Weights of a small GPT-style language model, trained from scratch on English Wikipedia.
Size: 15 layers, width 256, 4 heads of 64, MLP 704 SwiGLU, vocabulary 6980, 15.7M parameters.
Architecture: RMSNorm before each block, rotary positions, no biases in attention or MLP.
Training: a variant of Muon for these matrices, 258M tokens.
MLP neurons of a small language model. Each row is named by its layer, matrix (down: output weights) and neuron, and shows model dimensions 0-95. Each number is 128 + 32 x the weight over its row's rms, rounded and kept within 0 to 255. A neuron's up and down rows have the sign that makes its largest values positive.
A block is one neuron, or neurons of one layer that tend to fire together. After each block is what it responds to, as a language model described it from the Wikipedia text at the highest values.

L9.down212 [ 91 124  89  89 166  82 141 153 169 150 114 104 176 181 113 167 114 115 160 157  92  93 165 115 129 134 137 117 127  75  77 114  96 111 125 176  94 133 144 164 139 155 145 154 124 177 132 193 116 107 103 147 134 191 132 117  67 181 111  81 115 171 183 125 113  96 128  94 174 142  82 156  60 126 136 140  88 156 188 135 114 109  82 124 138 113 131 134 158 183 112 166 175 148 116 144]
Responds to: Nationality/ethnic adjective endings. Final pieces or whole words of adjectives naming peoples, places, religions or eras, such as Byzant-ine, Hind-u, Syr-ian, German, Celt-ic.

L7.down122 [152 141 118 115 110 171 143  75 124 105 128 113  98 159 169 165 105 155 151 144  86  65  90 132 134 105 137 115 155  99  85  88  87 154 164 122 129 119 126 132 151  37 137 174 133 167 166  91  99  99 153  89 106 123 143 123 150 141 121 136 133 128 109  99 159 129  99 137  91 165 145 154  84 147 103 157 110 134 118 134 166 153  84 159 106  98 168 155  89  96 189 126 169 172  72 117]
L7.down187 [139  40 171 132 130  96 158 152 141 136 121 134 101 107  80 112 183 111 183 122 136 120 129 171 133 158  97  55 140 161  63  85 111 123 131 116 164 129 103  99 176 169 124 111 167 163 116 126 136  90 111 129 119 182 118  97 151 138 137 160 136 156 158 140 147 161 104 111  94 154 174 167 119 140 118 167 117 158 121  63 139 101 144 151  97 106 142  94 129 124 105 135 149 163 196  49]
L7.down286 [ 97 151 138 100  62 119  79  88 124  82 143  96 121 137 151 153 139  82 149 128 156 107 118 115 125 132 121  97 101 150 116 129 121 116 147 138 120 131 150  88  86  54 168 136 146  79 104 116  71  78 159 140 143 158 207  93 140  92 152 151 114 107  77 114 126 126 160 115 138 105 119 166 162 151 104 127 149 135 136 157 168 133 188 125  95 106 165 157 137 130 119 140 186 118 159 191]
L7.down479 [181 126 162 144 173 127 111 146 138 122 196 137 116 112 149 161  94 124 183 127  85  79 106 158 168 195 139 158 120 178 100  76 126 207 153 167 131 160 104  69 170 123 125 180 164 171 179 101  83 137 140 133  94 120 119 100 176 104 164 143 108 143 110 170  94 130  89 119 163 109 106 113 193 140 126 111  99 182 124 149 153 172 128  96 105 150 133 209 149 132 101 120  92 149 183 142]
L7.down610 [142 152 101 128 123 182 166 105  99 121  99  97 147 100 104 142 172 115 185 126 136 134 132  98 148 140  34 169 162 183  91  88 122 105 109 135  71 108 129  93 101  85 137 102  96 127 107 141 106 121 152 151  85 149  54 172 140 156 151 126 159 109 106 203 134 124 169  97  95 131 122 126 105 136 217 128 182 147 138  95 133  68 159 107 105 106  67 110 141 124 136 133  76  98 165 115]
L7.down684 [113 152 146 150 152  93 117 116 125 146 105 110 123 125 105 111  96  69 142 129 133 194 144 154 156 172 146 130  93 110 180  97 153 171 174 112 142 186 133 119 143  86 137 143 141 128 115 133 112 101 128 132  91 103 131  78 135 123 130 125 137 119 158 115 118 131 136 162 123 135 103 107 157 127 147 170 118 129  96 135 109 137  96 182  99 127  79 123 162 119 111 115 185 156 149 119]
L7.down697 [109 131 168  93 115 161 122 152 117 156 123 127 153 123 126 134 126 116 102 148 120 112 102 160  65 217 141 151 131 124  51 165 105 120 139 156 134  63  79 103 142 152  79 133 127 139 186 147 183 103  73 145 201 156 150 120 124 121 141  61 171 141  87 123 148 117 114 167 159 148  77 113 124  79 179 131 113 164  71 172 115  71 136 169 132 155  95 128 120 106 164 195  75 118 149 148]
L7.down700 [142  78 136 151 111 145 108 116 129  89 161 129 118 166 157 102 137 161 129 112 139 102 120 106 130 165 152 181 161 151 142 139 176 127 126 114 134  59  94  97  68  51  90 130 160 155  98 155 101 135 196 131 185 115 177 100 141 184 147 136 143 125  85 136 136  87 118  85 226 161 154 156 128 132 158 175 153 198 146 160 148  99  95 101  42 188  99 152 126 176 132 110 137 165 189 158]
Responds to: Mid-word fragments in names. Word-piece fragments completing a word begun by the previous token, mostly in names and titles such as S+ir, S+in+clar, Pr+in+cess, plus word-initial ex-, de-, res-.

L12.down59 [150 124 132 141 135 151 137 187 136 196  53 129  97 128 128 115 140 140 121  60 135 145  98  89  25 138 117 127 135 105  61 145 186 120 128 158 141 130 156 140 128  86  80 125  95  96 179 125 115  79 160 103 165 170  83  70 146  91 147 123 155 160 111 102 145 115 104  79 172 136 104  92 154 140 136  97 144 132 117 131 174 117 146 129 157 126 101 113  78 180 107 148 143 121 113 109]
L12.down205 [167 125  79 131 196 126 103 167 120  78 117 153 114 119 175 122 185 135 126 118 134 128  72 154  98 148 160 155 107 186 121 223 162 124 151 135 116  86 151 156 114 134 138 163 136 112 105 146 110 202 144 157 166 143  41 141 114  89 100 150 108  55 148 109 118 158  64 168 122  96  97 113 140 131 144  92 136  58 101 108  68 117 158 164 115 123 100 125 102 109 129 161 149 104  82 104]
L12.down241 [ 66 176 100 108 214 127 103 195 171  88  75  99 155 114 159 147 121  97  49 135 187 113 110 122 144 156 144 184 139 173 157  86 105 153 165 132  91 120 145 140 128 171 102 153 115  82 143 143 160 106  65 120  77 148 189 110 128  59 135 106 162 102 148 124 138 136 180 168 127 148 100  93 144 171 164  96 137  66 193 111 104  58  95 120 110  88 128  80 125  91 108 150 127 136 124 122]
L12.down342 [ 63 116 143 148  28 152 163 130 180  82 119 104 138 111 144 127  86 175 128 191 161 143 135 117  77 113 117 170 134 137 112 119 187 181 131 130 150 132 145 141 143 147 189 133  70 102  94 114 119 138 116 137 160 120 119 115  99 112 146 240  89 116  70 168 143 130 180 169 169 176  75 138 105 150 105 122  86 144 121 107  65 158 125 148 163 117 118 119 153  67 106 163  97 125 102 178]
L12.down389 [132 106 175 116  30 107 182 110 143 118 135 137 112 121  93 150 126 142 136 105  95 199 178 109  99 130 132 148  46 170 140 114  84 187 166 162 129 127  90 140 118 147 140 166 171 155  69 157 101  80 119 168 155 108  85 117 110  95 105 126 112 166 138 127 180 125 106 119 178 148 102  88 120  90 178 120 173 125 171 130  92 118 133 141 150 144  93 129  78 118 198 141 137 180 142 152]
L12.down454 [ 70 110 156  91 158 149  86  77 127 143 145 141  64 128 106 103 109 183  66  97 127 201 130  85  35  78  95 124 107 167 152 143  81 139 150 173 145 179 168  69 127 148 125 124 186 168  71 155 124 104 133 113 111 134  93 108 132  66 119 118  74 102 172  85 122 170 130 169  97 169 116 155 150 147 101 110 114 123 115 153 174 164 149 143 106  59  54 138 102 186 140 125 117 128 134 101]
L12.down619 [140 151 137 145 189 125 139  87  90 101 113 194 149 130 154 183 153 103 139 113 110 148  98 208  92 122 100 135 133 102 142 141 169 170  80 122 131 185 129 198 166 137 135 186 134 153 113  48 118 134 122 156 118 115 107 179 141 156  94 170 112 114 113 141 138 137 123 124 149 142 125 129 159 153 204 109 159 144 111  86 171 158  66 161 161 140  89 129 129 137 146 137 121 128 120 163]
L12.down655 [105  29 105 106  73 119  70 117 135  93 136 108 106 161 177  80 135 142 105 191 115 121 126  96  83  93 144 120 104 144 103 176 165 157 166 117 124 106 161 162 153 121 124 147  81 120 172  97  90 148 143  95 186 151  90 123 105  70 183 152 118  95 120 117 117 132  85 112  95 174 155 104 132 169 128  88  94 108 122 171  77 133 150  86 126 117 104 107 134 130 154 147 125 105  87 152]
Responds to: Separators inside numbers. Decimal points, time colons and other separators inside numbers, mostly in tables, such as 18.89%, 3:26, 364.9 per square mile.

L12.down44 [114 122 148 149 187 114 127 193 172 124 100 208 134 157 132 136 141  93  83 142 145 188 121 139 177 105 141  34 131 120 142 140 119  99  61  87 151 123 126 138 119 119 166 148 153 124 128 139 146 145 124 149  93 100 100 166 120  72 112 129  73 138 145  99 138 105 122 153 126 128 200 135 129 108 167 153  71  81 141 126 104 101 108  75 107 144 146 107 190 108 138 148 100 131 107  88]
L12.down157 [183 179 159 125 198 122  97 122 186 111 139 163 112 116 161 100 105 109  69  96  93 107  81 128  85  76 173 172 111 105 136 232 131 149 104 130 144 110 111  97 149 134 140 168 114 111 103 124 138 123 116 108 124 139 147 117 134 156 142  54 150  97 129 144  97 153 170  83 118 115  71  94 116 157 124 137 148  50 129 142 153 114 105 135  92 139 147 156 106 129 179 147  98  49 110  69]
L12.down408 [ 61 149 185 152 196 140 159 103 106  96 138 112 118  94 154 136 158  62  75 196 140 109  93 119 150  96  94  83 148 114 172 116 184 139  82 136 143 118  94 160 176 120 155 154 107 106 103 130 140 141 166 137 108  85 140 126 174  77 104 109 163 101 182 147 163 120 179 114  87 117 102 135 130 131 103 129 182  72 126 130  91 136  84  89 132  75 172 118 137 146  81 102 154 131 105 127]
L12.down438 [119 149 159 168 233 101 152 109 125 128 115 114 163 138 139 174  90 148 131 112 166 113 149 165 182 118 185 167 122 137 124 144 144 167 119  98  93 186 101  84 119 117  94 114 160 165  97  81 141 133 142 146 156 155 143 133 165 117 125 112 125 129 144 121 134  83 122  84  94  88  99  93 133 101 183 212  92 150  71 199 146 104 126 136 156 133 182 122 143 125 121 149  68 114 195 136]
L12.down450 [138  91 160 189 151  89 127 157 160 168 106  89 147  95 136 102 150 130 104 179 199  54 138 136 201 121 138 207 159 180  65 181 157 129 112 122 130 120 101 169 135 101 123 129 124  98 171  80 156 122 153 118 179 138 117 140 105 126 149 120 165 111 124 133 138 161 142 165  54 146 131 179 128  99  97 109 143 184 210 105 137 111  50 100 118  97 111 180  87 149 120 113 159  70 145 126]
L12.down526 [150 150  98 122 152 130 163 115 122 135  52 118 178 146  64 137 138 192 156 117 131 125 118 136 114 165 133 166 137 168 119 161 146 105 111  79 136 154 159 122  77 123 101 196 145 121 104  80 144 146 156 162 102  34 149 116 133 119 200 137 121  87 183  48 120 145  75 154  63 164 157 126 119 176 138 117 127 135 132 121 137 141 111 109 137 101  79  83  99 153  83  94 158 162 170 164]
L12.down594 [127 149 125 166 118  97 120 174 121 113  97 129  61  73 144 125 134 113 159 172 127 133 113 112  91 101 125 105 161 102 149  74 128 144 107  94 161 135 106 170  90 100  73  88 138 135 140 174 159 156 137 106 135 152 137 178 116 128 166  42 114  82 102 163 102 126  72 130 115 107 137 130 158 128 129 107 179 136 142  95 112 125 116  73 153  75 170 103 106 141 118  95 111 142 147 147]
L12.down675 [100 140 132 143 115 111 101 101 123 131 104 123  92 116  70 115 159  95 144  81 125 160 153 119 101 168  82 158 123 116 107 203 137 122 169 147 104 131  62 118 102 133 129 131 172 129 123  76 148 144 124 142 165 112  59  96 105 100 164 168  94 143 140 116  94  83  91 134  80 164 146 147 123 134  79 143  90 131 124 148 121 134 149 129 146 133 129 134 129 121 131  69  79 155 166 207]
Responds to: Clause-opening wh-words. Words like what, which and that that open a relative or noun clause (knows exactly what, in what is); weaker on mid-word pieces such as nar-row, pain-ful, c-old-est.

L7.down72 [189 114 146 147 173 117  99 152 130 155 120 146 132  92  73 108 133 126 113 174 125 163 120  96 111 129 129  84 149 201 107 113  96 120 102 136  95  75 124 127 110 109 110 126  77 108 185 127 141  97 104 101 115 135 150 110 117  99 120 173 159  83 138 130  74 138 172  58 169 113 167 150 167  91 158  91  91 130 158 134 145  82 169 111 137 125  97  82 167 116  84 142 108 139 174  93]
L7.down111 [137 128 144 188 145  99 106 163 164  93 121 149 133 138 112 121 112 135  95 122 110 170  73 182  67 174 200 134 126 139 134  96 159 137 133 149 120 131 132 165 115 138 114 124 193  74 108 165 147 122 125  86  77 152 195 134 143 128  91 161  98 204 151 224 119 182 178 129  96 111 136 142 136  95 115 135  94 134 142 111 154  93 130 117 103 115 179 176 125 149 156 130 138  87 118 148]
L7.down151 [ 46 114 111 161 112 169  88 131 116 123  87 109 191 149 116 158 166 193 213  47 124 177 135 142 111 186 111 189 158 160  76  69  97 137 150 132 106 155 158  68 172 118 154 106 135 159 144 154 113 135 142  93 117 127 154 156 168 139 127 148 176  97 150 113  83 136 106 121 154 149 126 100 154 157 176 134 173 114  63 102 112 143  92 121 157 141 139 114  76 116 139 160 219 136 170 139]
L7.down259 [179 119  93 106  83  61 129 108 159 163 127 141  81 163 105 103 111 106 118 160  47 209  97 188 151 159 164 156 152 147 156 116 162 158 191 130 159 131 126 144 133 161 138 130  93 136 189  89 159 155 113 143 181 126  94  68 123 161 171 153 138 116 156 208 107  67 121 153 136 135 127 151 149 116 164 101  94 120  98 133 135 157 104 110 136 207  59 133 128 148  88 128 200  82  76 146]
L7.down278 [161 140 182 112  94 129 141 141 171 171 103  67 109 113  83 184 128 140 110 147 106 119 170 136 155 139 179 154 120 172 150 158 137 107 118 164 112  84 148 136 202 145  85 112 105 156 172 132  70 149 128 131  99 102 118  83 140 168 175 174 109 124 164 140 123 109  86 107 164 129 117 192 199 131 110  42 171 159 123 120 111 136  34 158 157 101 112  74 129 165  67 114 150 144 151 142]
L7.down317 [167 135  95 136 157 118 149 179  89 116 125  55 112 126 115 119 109  90 150 116  90 127  92 154 146  68 164 172  89 146  86 150 113 170  96  73 214 129 137 149 143 124 146 127  94 122 131 114 115 198 134 148 107  99 134 134 157 144 172  85 110 129 131 142 108 168  43 120 153  98  99  99 114 145 124 102 111 125  98 140 128 135 109  82 118 181  79 125 103 190 144 108 133  80  84 102]
L7.down446 [129 111 102 141  81 102 137  92  90  53 125 110 135 150 136 180 111  89 162 140 172 183 155  57 131 134 122 109 104 150 135 152 138 124  94 116 129 140 152 113 104 134 199 130 208  78 144 132 112 117 145 101 113 143 146 118 124 115 102  82 137 110  64 135 132 118 131 109 195 134 125 141 151  88 149 119 147 177 139 109 116  89 134 134 102 133 138 167 117 143  51 146 100 145 180 173]
L7.down542 [166 120 121 152 164  75  98 173 138 175 158 122 154  45 112 107 141 108 148  78 174 168  79 141 162 147 116 135 122 197  93 114 104 118 107 113 145 152 138  98 142 162  71  97  46 140 140 201 137  71 124 109 114 164  50 176 145 117 126 110 136 132 106 148 143 214 108 123 161 156 135  96 105 139 154 106 158 147  68 119 166 103 162 117 116  87 121  50  98 112 148 101 108 121 160 133]
Responds to: Time colon and word-internal pieces. Mostly the colon inside track durations or clock times after a digit, as in 3:30 and 6:30; also mid-word fragments like b-ro-ther and em-ph-asis.

L7.down18 [110  96 167 143 234 124 109 102  82 102 172 106 136 154 156 142 142 104 177 125 113 106 123 104 141 157 144 145 124 118  98 189 111 111 149  78 116 142 143 156 162 178 124  85 177 196  96 118 123 107 136 112  67 125 150 130 137 167 112  84  73 104 131 113 143 118 138  99 132  45 131 157 159  74 149 143 140 126  92 167 107 166 159 193 121 120 147 123 104 122  80 128  91 122 137  89]
L7.down87 [119 112 170  93 130  79 124 156 149 119 157 105  78 160 158 114 122 122 129 139 135 158 116 129 149 105 122 159 139 153 151 115  52  94 104 146 138  67 107 167 130 111 166 149 114 108  91 129  84 108 121 178  98 129 132 138 144 133 169  89  53  76  98 133 124 148 138  92  91 130 134 116 169 124 140 135 161 109 136 130 119 208 138 101 108 170 119 125 175 160 197 185 133 127 146 144]
L7.down208 [183 130 201 113 218  93  91 136 162 115 110 106 142 101 158 132 165 159 106  96 140 204 155 145  76 113 153 124 112 157 138 189  89 163 106 151 116 145 114 199 131 145 126 136 170 105 146 105 112 108 147  92 120 177 105 127 133 137 147  95 128 150 191  99  72 126  90 103 131 123  82 137 162 149 140 119  66 137 157 149 149 117 146 115 156 161 155  91 120 166 110 112 140 115 145  86]
L7.down216 [120 145 133 155 204 109 156 164 147 114 165 151 109 133 147 129 155 127 105 182  50 122 115  63 162  71 131  88 185 140 122 121 143 115 126 155 133 158 106 195  88 115 134  97 156 133 168 137 138 137 143 111  96 120 136 159  88  84 143  96 124 200 109 163 115 145 175 155 118 102  98 102 132  76 144 115 205 135 138  77 128 150 123 153 172 130 160 152 182 142 128 139 134  90 100 150]
L7.down569 [197 162 187 111 142 151 151 119 157  65  93 118 146  86 146 161 138 142 133 132 162 181 212 121 120 129 115 132 108 157 121 117 128 135 217 150 168 178 153 122  96 146 151 173  98 135  67 149 170 114 138 126  71 220 114  94 154 105 141 180 191 123 161 144  88 127  92  87 151  67  90 129 112 150 153 121 134 113 162 151 122  70 145 140 178 156 103  81 113 150 101 101 122 139 172  97]
L7.down633 [ 86  87 124 110 118 113 125 100  89 154 157 164  83 170 128  57 169 131 105 144 137  95 101 179 111 143 151 105 153 104 169 112 146 202 136 102 140 182 144 157  93  90  88  85 150  78 171  70 126  99 122  94  75 103 131 116  78  83 129 170 172 122 134 208 147 101 145 174 112 180  97 154 135 179 148 101 131  87 189 124 145 139 207 114 120 117 151  89 157 146 205 140 114 181 138  91]
L7.down685 [181 128 159 111 205 137 148 118 152 167 146 118 133 126 122 154  82 111 129 123 111  98 138  72  84 129 155 145 204 145 114 113 123 139 140 140 104 126 148 107 113 141 162 159 193 123 117 128 113 106 167 167 160 218 132 106 131  81 170 122 126 182 127 103 120 108 117 109 155 118 128 197 127  98 150 168 109 118 193 168 186 133 129 149 142 144 164 126 101 209 162  96 133  93  94 175]
L7.down693 [138 115  99 124 251  95 174 138 117 130  76 144 134  70 137 124 144 115 110 137 111 154 159 145  11 150  91 111 128 105 102 117  98 116 118 106 158 190 127 121 116  83 104 123  95 101 120  80  89 154 107 110 126 126  78 143 190  97  94  71 115 171 166 134 149 122 194  77 191 172 112 116 110  65 123 111 155 145  94 154 126 170 157 119 110 195 175 117 112 107  93  62 136 153 162 162]
Responds to: Word-completing suffix pieces. Final word-piece tokens that complete nationality adjectives (Sw-iss, Serb-ian, Portugues-e, Cub-an), ordinal suffixes (1-st, 90-th), or year digits (2-000).

L7.down52 [142  98 147 146 139 159 157 131 147 126 150 113 116 148  84 112 140 103 104 124 163 138 153  52 128 173  85 138 138 159 123 132 116 164 156 162 167 151  92  84 128 136 139 108 107 113 124 114 101 102 149 119 166  99 120  92 175 171 152 161 139 186 153 144 143  67 113 138 155 152 109 180 132 190 102 133 174  89  91 168 153 102 149 152 127 105 103 133 200 108 156 111 118  79 112 191]
L7.down80 [181 136 120  67 232 119 120 196  77 118 145 149 102 186 120 127 184  92 121  94 134 181  80 163  99 105 125 155  43  81 150 134  89 122 130  75 141 174 126 119 159 173 107 191 133 160 150 131  69 109 151  90 160 145 139 106 143 125 135  52 107 126 106 131 116  76  41 106 151 111 119 124 175 130 121 170  99 110  97 201 108 103 139 102 161 150  94 168 165 157 102 174 106 137 139 159]
L7.down99 [153 128 119 127  95 106 165  77 115 141 155  51 128 144  60 173 163 102 131 145  87 113  76 163 155 139 125 100 157  62 140 142 142 151 100 172 138  86 126 175 161 125 134  66 148 101 113 114 181  60 121 104 146 182 149 110 142 172 122  96 146 141 159  78 153 119 163 115 115 158 129  69 160 136 201 158 156 117 128 174 122 135 122 192 112 139 119 121 149 121  89 153 188 125 211 119]
L7.down234 [111 105 125 155 138 152 168 129 129  78 169 164 114 136 140 124 143 156 101  92 138 130 118 100 117 102 129 139  87 179 162 151 126 116 147 130 166 110 134 193 117 197  92 120 133 109 117 159 106 148 138 180  92 179 139  78 156 116  76 146 100 165 155  91 128 119 190 168 118  92 157 114 107  97 136 157 158  75 144  86 113 115 103 121  93  81  84 104 120 111 162 102 163 158 115 141]
L7.down526 [172  58 152  83 144 189 135 104 121 130 104  75 125 129 122 143 145 117  64 142 124  81 149 139 115 144  59 101 140 122 135 103 146  85 141  73 149 151 213 149 117 151 163 178 148  84 182  73 157  97  33  54 102 124 149 134 195 143 159 171 135 126 129 128 113 144 147 181  89 165 135 201 107 100 108 102 130 108 124 119  89 101 110 109 185 122 105 115  92 101  74 155 133  98 155 138]
L7.down568 [164 128 151  66 110 128 140 156 117 108 119 154 149 169 126  88  50 160 113 130 101  72  67 122 162  91 141 208 105 130  85 165 116  93  69 146 179 167 174  82  80 123 129 166 114 107 170 115  84  84 111 120 100 125  99  90 147 158 114 145  50 117 115 172 127 129 126 139 127 149 105 148 144  87 146 109  83 119  93 150  73 116  90 119 114 124 144 168 126 117  91 125 119  67 163 123]
L7.down686 [131 128 119 136 114 117 149 133  92 150 166  98 150  77 117 103 176 102 132 140 112 175 164  92  60  58  85 144  75 105 135  98 169 151 129 151 103 124 116 159  62 178 137  83 108 116 182 148 174 108 109  68 176 198 162 112 135 167 125 173 174 124 161 107 141  68 105 188 120  84  95 111  86 107 130 158 160 120 106 157 147 134 155 140 138 140 111  91 162 141 172  76 165 108 142 138]
L7.down698 [125 149 180 165 108 159 110 141 138 135  67 146 162  77 152 115 195  88 135 143 194 113 157 104  84  46 116 140  88 161  78 137  57  89 163 155 142  80 140 159 195 173 117 152 125  99  71 174 121 115  83 171  75 138  90 121 128 181 134 164  99 127 121 116 154 137 138 142  85 140 157 185 123 115 131 188 111 110 107 120  77 114 173 105 115 137 169 183 130 112  82 177 191 153 124 120]
Responds to: Anaphoric reference words. Determiners and adjectives that point back to earlier text, such as same (in the same year/month), This/These at sentence start, and respective.

L9.down444 [ 90  91 122 131 109 147 115 135 154 173 121 137  87 107 164 185 107 145 138 145 133 109 144 104 139  63 140  86 130 173 123 138  96 107  80 136 107 101 106 120 106 120 176 107 135 178 147 127 136 172 131 192 114 169 129  86  73 157 116 142 160 153 124  96 165 145 155 138 144 130 113 142 129 122 104 159 122 106  83 126 143  74 115 137 154 132  95  52  68 142 135 150 197 107 121 118]
Responds to: Sentence-opening time phrases. End of introductory adverbial phrases, mostly dates, at sentence start: the year digits, comma or noun closing them, as in Since 2014, By the early 1980s, As a result.

L12.down197 [124 138 151  91  91 135  56  92 128 122 158 100 166 124 109 131  84 120 146 131 106 198 110 152 216 156  98 186 207 139 112  81 140 140  95 158 106 100 130 171 100 106 152 121 118 169 105 146  85 140 148 150  83 139  91 128 137 132  88 126 132 125 112 170  50 164 116 144 137 156 120 122 147 150 147 178 121 122 178  91 165 154 151 163  86 135 135 133 185  81 116 111 126 106 163  76]
L12.down272 [133 178 141 162  94 129 107 162 166 148 117 141 186  95 117 162 169 126 103  94  94 107 104 132 175 136 143 132 115  48  85 135 122 134  87 141 148 161 169  55 160 100 114  74 217 146  76 100 147 166 193 104 181 104 120 156  86 139 164 143 139 142 128 104 154 109 164  70 114 151  96 183 112 154 168 143 150 166 106 149 123 111  57 122 100 162 103 155 112 146  99 114  95  79 123  94]
L12.down308 [137 107  64 163 132 118  91 131 108 168 141 102 147 119  93  99 138 103 135 153 135 159 153 144  55 113 107 101 166 136 129 171 144 178 171 135 134 122 194 194 138 139 136  68 171  80  98  93 108  84 170 118 134 119 118 133  84 153 116 157 183 143  97 122 146 156  97  39  78 142 144 143 162 122  37 141 160  91 164 104 125 104 154 204 110 148 103 122 102 162 129 177 113  84 155 135]
L12.down325 [165  96  99 182 157  80 110  83 168 135 140 147 176 134 111 136 100 113 153 114 147 113 104 118  79 120 117  36 118 161 100 159 148 136 110 130  90  52 149  95 186 123 165 115 101 133  78  85 149 152 139 130  88 122 205 161  84 115 183 156 165 152 140 143  82 190  80 129 134 181  87 109 111 133  87 112 100  75  62  77 158 143 133 105 140 110 140 107 123 101 122 149  74 119 144 112]
L12.down337 [134 135 183 146 139 149 143 120 151 135 109 156 144 100 123 132 151 118 113 148 158 171 178 106  73 145 114 134  78 171 201 165  47 142 147 118 162 186 126 146 132 113 127 119 171 190 152  66 113 173  95 201 125 107 130 133 158 126 116 199 121 130 116 119 134 162 102 190 145 120 128 154 131  93 139 107  82 147  87 170 145 116 182 111 116 137  81 103 101 122  79 168  83 128 117 129]
L12.down388 [176 129 102 175  43 145 135 127 143 147  76 141 112 113 107  76 185 115 143  75  93 164 151  63  25  80 141 118  93 109  99 150 119 130 157 111 128 116 169 145 167 117 170  79 152 104 171 121  91  89 150 132 116  93 107  46 126 110 120 144 137 114 117  79 144 174 140 124  75 124  88 186 115 140 128 122 139 122 164 163 113 116 140  93 212 133 157 109 152 108 147 138 178 144 158 215]
L12.down443 [125 200 130 103  93 122 138 105 104 147 108  83 152  82 106 148  78 176 110 132 122 154 141  63  71 169 145 133 123 165 108  73 160 133 129 145 134 121  89 118 201 124 123 110  91 141 171  82 106 129 107  99 154 148 127 136 159 141 123 216 131 133 138 150 130 118 111 128 176  71 102  90  85 150  98 175  96 132 112  82 105  76 151 103 157  85 171 160 171 179 100 116  71 122 160 156]
L12.down616 [139 100  68 142 154 112 123  82 109 138 153 129 108 189 138  95 219 135 135 127  94  86 105 151 255 166  78  93 100 173  77 144 111 109 179 161  76 191 138 124 137 154 101 128 126 159  83 162  69 174  90 143 105 150 125 137 100 143 144  94 139 114  95 151 125 140 119  49 115 131 154 119 162 105  95 191 173 119  87 154 117 134  89  96 137  92  81 132 129  91 116 124 128 181 138 168]
Responds to: Word-start fragments and copulas. Opening pieces of multi-token words such as res, ex, con, pres (resources, resided, exclusive), plus phrases like is the, is a, as the.

L9.down576 [105 161 156  57  85  82 173  90 152 101 123 135 107 146 127 125 122 159 147 115 130 111 101 153  55 105  82 132  92 124 144 179  65 159 125 125 126 120  92 144 147 166  64 142 122 162  91 162  91 100 115 166  50 129  92 157 103 102 158 121  58  84 161 102 110 103 109  77 171  75  77 126 150  96  64 162 109 118 127 153  69 123 109  32 102 169 116 134 116 140 123 117 134 116 158  82]
Responds to: Latinate word-initial prefixes. Opening fragment of a long Latinate word split into pieces, mostly after a preposition or article, such as ex(ile), cont(roversial), prot(ection); occasionally list line breaks or hyphens.

L9.down304 [148 140 121 123  50 144 214 121 154  53 172 200 119 100  88  76 112 143 134 185 157  68 125  55  92 121 116 132 182 158 152 116 108 181 156 111 146 107 129 117  97 136 149 113 116 138 134 122  95 111  85 112 120  99 136  97 127 187 155 129  67 156 165 100  89 124 126 158 139 138  97  76 100  99 125 119  88 168  98 110  87 138 102 137 148 125 177 131 144 114 112  55 141 113 136 132]
Responds to: Separators inside numbers. Colons between digits in durations, clock times and Bible verses (4:33, 9:00, Genesis 4:3); weaker on commas in numbers (11,681) and year digits.